MLP neurons of a small language model. Each row is named by its layer, matrix (gate and up: input weights) and neuron, and shows model dimensions 80-271. Each number is 500 + 25 x the weight over its row's rms, rounded and kept within 0 to 999. Numbers have three digits each. A neuron's up and down rows have the sign that makes its largest values positive.
Before each neuron's rows, "fires in" lists the words (lower case) most often at its 100 highest values on Wikipedia text that the model never trained on.

fires in: "to"
L3.gate386:506538499505495453550500513538489517491514515500561528473515467492489512487470504520469476485490530513521498496513490480497470512471533478456502546483488485506508467493515474516452515548495510538480515503483507460470505498488521492505515469454503493489467509500475504491465532486517492517547476455515490533506512484516485468523522511473510516489495488494479477494584473459523492540487565494484474441526480454501474526542483468513488540516518528489514543517503489454442471458452482532530501453470519485530482474513496507538453482538478490504468498520506488524480484496485487464
L3.up386:466549502521518491497460524534508505504499553519497540469527437493481533518512507509485500516498489524548482504545536488479525508480528516556492475482521448458547500517498521506498475500532503493483538518505490491498494513511510534481565455519465457435491475493550493495494548522442497457510498487524519494518532511526472450516486508473509476448493509553494478486507487490533473486530595516478536537521423476476467546558490493449497487501477491496472527502487478485472522474459495512517511536495533483562523496492464463500550498502515515483492481486499506483509507454486470480

fires in: "due", "following", "votes", "silver", "awards"
L5.gate1222:518495515485464489479473486493495462495500514493479495502490511531508512498529507526549506509486549488490447465476487462482506525520541507501506502484539480526483510458515536482501500511495497513478516523480507479514524511512442541486462473511492507486480523528501484497500521531494485507553491482543520511518478509529514432448503571467499503460494507473499519503537514498516514454510515504493514473477492517540545516510531472478481535578495499487495509474486513519500491542507551444511512498488505481512526517515480519462509455465483478450494479502465529507476491450496528496
L5.up1222:566502516489524531499522471551491499512478508482482512534524496490526524489485480505508473537514468489511477499479508492494533493529492564450461478491489514483542523494507506486464450497541507488519539443480507451519517482530463477493494489474510517507484480494495514481486535505534465514504505493514573498504465473502521454476519486490525513502487516480519479514481496471517480439507485499484528524500521526509524541518468489528444525514518504503484511465465496465551507550500503480478489493504505469503458509488513486508501472465480475505479500516518536513471483505535521505

fires in: "when", "time", "where", "if", "with"
L3.gate1239:493486454444486468543507476501522489495505493484492494550493504496551452473515514501525513466472489551535465456452509523477516503506497468508442512524503509556492514503471499464502540537456463483466497486485544497532538524510465539486506513507519503468489467528509490521508554464498473515501490477498478520500487458462497524491487441483508500484503504476531574512521482477467550490507493460459547514513497533463495493492520524483512571500494487540512528492472446491456511494470499522509555517517492482534483516499490527534533499491488452504500488503447495520484462521504457473
L3.up1239:452455471530547487511473534496490525516504497509507524526480483471492530493526495541519488460489482504535519515513468519502475458494496512492518499504544516511455473516498499507483484494451429534509502520486541512504508563488501479486481507475537467457491528482515488501497505513514456551478526442479501453480535469480493487513494507509475463494507484523519483513491488552497497522532506513466479486545513528556443523511510480474471548508482507542526563461442460507484466485506481460493526526510508459501487521542514498478498499518526537446530518480530525504460480520514521475

fires in: "by", "about", "format", "producer", "journal", "on"
L3.gate651:486451478510512496515506508526493467508438496471544531528497476526515476501478542526483532534525526466504533494489490541488515534498478454516490526483505473520521483497519540542519495454476447559507462462503501553531453486505492538481509520538492510513516520472464450496489549480501485477511509557523489482473471489483541454510525478481533490472512502492511546449460501519490507489536512489484511502468522502548563533544495510511510494475505504509531509513507486466520528442527492530522514500557496463518516534498508516525510517483520497514499483509488496520490483504479518512
L3.up651:472477498485501486530469487513546495516483445458533524529481501510483503494495527542502494512530510479513552491491520520467500534470507495501497504482514530541559478522541530526489497510468435488532501445500479548524493506521492513463498518507481535526494508438487527498515545493517469501481549498544510484504476516474565485518507495495480493463493477513516495470487490508499491481494488484525529468486564509525547476501504471507543472471509515473521534461485501511493551488493435466512515484502510486518500512498500483519512491488532493518492479517527514542492497510528473497

fires in: "when", "if", "often", "as", "then", "most"
L5.gate879:471503513514522476496502523474541530484461529482504507485474476474468493489493485490477530470402547522480474529519501421517480484468462478508507493490481494548477535481527561510577525485499508507463534479503527486511518516533506495536487518509514475492526490485488474512493538464515480545495456471522481534492484476484445507487519528484509555465505468477537471479520510501519500526526480531545540506518489487500484479522457574508531534530529490502500491470517503506494519502495498571495503488476498528499532476513507502497521495503497503489496504489496497511472460516447458515
L5.up879:488518514511496491529529484508529508540478461482441518505480527459525473474507524452504532486512537550519512503524515536480524492518515501506485469549478465497545487529479429534532510470516506537491462481492527537504483514493512484495491508498506490506538539512533508552485541455500474461507501479519519484539503497453540505529488446498481488556544519471531525498530524481491469493483507529520495488476560508490482504469463535488468544515491497524507499463502510503494530495513513504535521500508466508551483504467511495536500455484527502430503492529497513518419430520502508473

fires in: "to", "and", "from", "time"
L5.gate775:470481511490491470490480474497509524516528520506493550508466513511499497496500517511530524462508521506519521474474500513498474537478506531489488517482506481524446507505517491497509493478470515479468488499532510504508552528493505534465506443473504512462490452511477508515493514473471467461501472474439484520509535520469502467479520498463478489491497515521513511488479471494501468542512535517449496527496492494543538512515510466513472512485504469493502466467461481510506445497483497490515486491518483510540487477474496512499425494503491494443481516494512513502492508451504483487
L5.up775:495516467520493494523496469466521503513486513537496489512498500506525491472500492481484551481526521483497532487515475495482495452503484480541502526484474452503531555494534450491459433529530496497447501506492502475499532523524494516499464506521466519483474490519480504524499486503479496501504447526520559451476462463525503514516530511513471516512499483456494495482548489492519529472495520548535489526524517523461552490532471504506493507573473535556483498475524504482452509503505509476551526511515520544484550496490505489568495536483524516522531502496508524547508491552473493493

fires in: "for", "of", "united", "two", "all", "throughout"
L5.gate249:515490588501482532454473528475495491507487498548460516496504492500480469504458436513530532468443476482498493520497504539430453524523523498481504519527474519531455495481548537501495438513506527507454453478517512538518560520501517485470512478491525510468511505487500479499499483517493496488505513497502553506492521456497504508485525488542482503509444516502487552480537489536455518503500534526455506516482491519534485503554499494493533533538490528517530517540490517528506509552520511519511511515551520495473492481505506477508525473535522549510491504493488477509497490514488484529
L5.up249:518518544511495542521514513499496536558490487479528479519513490499460511478464514507504509529535537468544491554491483542499526522475502519511476521497479491502559509532511481473463512520503508488499517468480472504514504513521495528476517514511498455489466496467515475473492492535485557509517507525522487509519519485514522523454508486451544515476493532487513515479558483492522487542484481451489495502538510530492560499498464491531501452536568473484527516490479500489483516492503484500434465477500492560482497517507492478509533475494511486517458475533497479491491476491466466474

fires in: "that", "this", "help", "to", "which"
L5.gate361:469536499527502511509465506502485466488495494477541490486466469494464501509467504512534507526494527476510469520494479500484484507494511492516540503519521532551461486500498538535477475470484527499518539505469528499470532513487499476411535461466472545472504483477525503512527484512450521471513473509491508515517502481426492507506525521486506515461490480496515512515496486511439505549461496514509503505508527527534526522521508484510509515501503488531491479473540513486495499506506510444515505520480497478525515502519526450512516559471515504523491552485505420516480473472515469475
L5.up361:479542529470510509461503539516574518535555510497466488517433495531521506551476498494508467461503546474469538476543490469496532499467520503491455524476517514505538478536489510457480491522542537513466531457514516494510504506512527500510530501515532487493493562485495502505521484491547496452495497510514505523510479523478491461475493455467480514498520519502496518503495499510499523480493485494511479511514487433519503473436524506505448512489492491530492531485461530489499518480564513484502477474482523487508530486493515453562554509503525530490483489542512512488460509490466494518

fires in: "of", "for", "by"
L5.gate1278:481498504478522480518480495471473526470501515490501505501555509500476457504469511513527532483514527523513489497446503475494519507449522468513494548511501516484451488485489563479518480472539549527503481493511490481541535518481505499464481524512506493501513504495470517517502483465463491459523486487529490496501477492487485500516522477527519487467517519479457543498489491505497478552491507477473537467506493539498541524520531496519459495538506520495533512499533477517488513526528513519487479526486551517522526508506496505450506450493496525497500530511476500490485508512463518496
L5.up1278:497481510508489477483487456510516534521500507527496497494517489521461460489504499482501511467510530481549523464475528535508484515468525461455497523469499493509507493528465531446536453504508510508470479486520480500514532515488506485468464496523513458452523497511491504506472471509508495482515534529499508492507506512522523478543526469549481515430515527468476500501494458483481460501543482505480469479510544558517503485450533490485495498567499516487528475485536490520546514492556479491501487474468522489518507536468520500487519478479477477468508517500477514520525506531513506477

fires in: "in", "to", "from", "on", "by", "at"
L5.gate71:498485486506491447513495519498488532473483530446519529493458501470490514492482499524525518479537498490517468452498489480493516507499475452512559514505526505557438537516554503524507495503467494506502492496491517482522506525474496527443500504506502484481514466459495510542538501506545484478445478442479499541519524454523500468500505525434518513491514476465536521485486513507490500486516487503507509539454506466503535499504489506520479548518501498519472495479487505520484472489523511521539501484509479527527510482494485504500509523504507504455479510482559493514467524493484474557
L5.up71:503524496499491486503504481452509502497501490472521497487476493551472506473464474479557515443476482538544484467459500463499487505525504444496563505478466568519524468506485466496517512476503472487493498550511483472508509483514513490509449486493523494508526504469494542485497460479480507498496464470523494506483527543512519465506516481495520469511495511508520521489466520503482531475498507514546468481500494496496534522511500499494502491472501492505463521579531514514498504485499477496554519468491501510527484525480496493459496512476506535500473488494510509495496474507495464532

fires in: "of", "for", "from", "at"
L5.gate563:551521491470484511521478443511485525485502483466506462502469533498542546518468482499463473495515520509499475500519500501450490479504478481501491553524491501516504466532511540487516555494479468512507464477506487536484487473507509500491493491507485490523524494495501477479491499515522474516484477493471527463495500457505483512509533507511540525536487550482484502473489517518545562526538457517505530457540479508483510523481515499528514506492482520499468451526489470483461456498464486516529544496525462503516480508542501494506474488490478463487512531524503526490575520544508523500
L5.up563:511451472549500483534499498475496536477483496552473499485501482540506473479565519478511495475512487502506505509472459504483527476483488499511552490559517496529447512475489467503541487496479460499514498448504482435532468499462525485480475484520486472504491493520458559460539513508570509534500506510490444443533522460482453541448490463475503484458568502454483506480472488496482499506532538488489506478500452513527491520510540489481482491544491478521506488505512530517498515501508498481440463494492500490518524481516521527488496488492470486505493491497520508515467496501499433525

fires in: "this", "that", "such"
L3.gate1307:520499510492463549507498503517478519471479502511510525517489523499507503511479551532503473550499553483456461476553522503472504498508513527502524487513445501489482490495511532512510502488484468442518510527495493557481533491493469526467547511519477515505505498477501480521516549470432495505496500492490504513489472503478496501491523451475506518422515524458461505479530503497502474528499540503522548496498508552523485494505490469511502535471450500508498493528499505521460525498498477494509485484525489507512519506540479467513525498492498505517483511503436438529510547493523528517
L3.up1307:513507489510482504517500523522487528532462509509491525459511509511461546535482489492473469527494506494503477483461476537475508482510485515501551528522490508522510482505447549471507492529490480521466470495547467516477565545504494499503541484500492471493497511541511511504515520497504470488494438490442519476512497453524474490479507483511475519456504489528496467471562472489456521491513505510508474438499475489550471440499537478507510546484460486524491485506508529482475500505494470531512514480500526472556498503522464444486523482483545516528504510465461498491533549494470520527

fires in: "in", "by", "re", "from", "at", "rescission"
L5.gate336:439541453504498477546431503505488540466525519437492505516476521531471519503464495545511501507507547500477461463506514496483491514487497542486558499481452510493486539498448510477509495514519489492494474482481519517520543468468490494467522490474494506514505493522487497521476509512500502478506503496490529484485521477473482474482531527526496511475548524465449473493566549536509529482454503511476533514518463456433515548508532448526468552498524484543501490529543495459523496466468544494532527474536511529528494493505484530482463503534472496481534499516532511488521464508506486502
L5.up336:458503457495477514494507501493502495479483474488541524481489463510518507478498505526491467515509465549509511505486446493507499464539528474497502522525503494511456492467535537522504525429494506524509529489523509477437508516507498444507522509486487500513502486522521468533491492501521487484508493485495542433484507505481486457451529535433479508498477505516526504471469571518417526535523496520494438537496504491510468491516517510449519510494477490513488530504563510484553497516512535490473499498507471478509532507533498538510481512530487488530535480474505481487482521504550505524

fires in: "to", "help", "for"
L5.gate1164:488528480494509461518496509483536490504540500493498522456476437461506515507486514491487464471491467518504456483448470461480513475445471521505502468521505542562462484497535513494443506471517523492490534541526509489495473515490525528476464538514523481498473475500466491510548545496481485510493502493505491493508496481500463489476550486483489463449528492469505576506466499526462492546500553491532466492504471477541527536529523513519517515517507533466503523485498520525502484524493537476511526499510522469544518433478525483533525478497501504522538499480474462493505516498529488487
L5.up1164:486466480517513538522486471494521479488453498503542431510519473537493504507487531547490509532482485492492483533496544501488512528492450509463493516470547527487543567520545506497483455536531516515466506476469528504466541540541498513490508520505485477537475516454520493477450491525524550517462459476504518482450550513480482465473523482493534511468553459482496497557494486481462476510505463481481538494488536519494539477511475491504522497500450497504469506458499499509530522513553436504467520497511535513478486531492518486507542509461506514503462522500505513530493505527468512540

fires in: "air", "airport", "body", "frog", "field", "farmer"
L3.gate1085:518486517546488529532507477502469560499500524521522519505499503490469535538484485501501524518531514550511500491433554496496523480517507509473480499528508505486474494529460504507533474547487500515548512475475515494468461488483481527410505476502492484479484523540478505480495537494545523479514524514459485502549492492475505471546532539530509486519521474483509509537508463500495513520503488486487528530498519496522472537484454491487507505522530495518518453478515510506487469482518495458534528467498425502480509485507488474481514471525498512498490455501507498513492505494511507521
L3.up1085:510492489511480443510508528508521519556489442504516503484537504535533488496526461498491477499528511488475493491489472507496480496516513529478484540531483489528518492506553482468500532458522498546459454503486495459513477499512511496453510505497486511507492504478470502516519498523545477521544510540471529448515447528521487483524498524499531503474515510537472507558504492492495554504527483517460484480496518460493530548493518491532554546516472470536486452472489492510511494561491517513484489490537475466515500499499458502519495479477487518509486491528474440488472514519492497486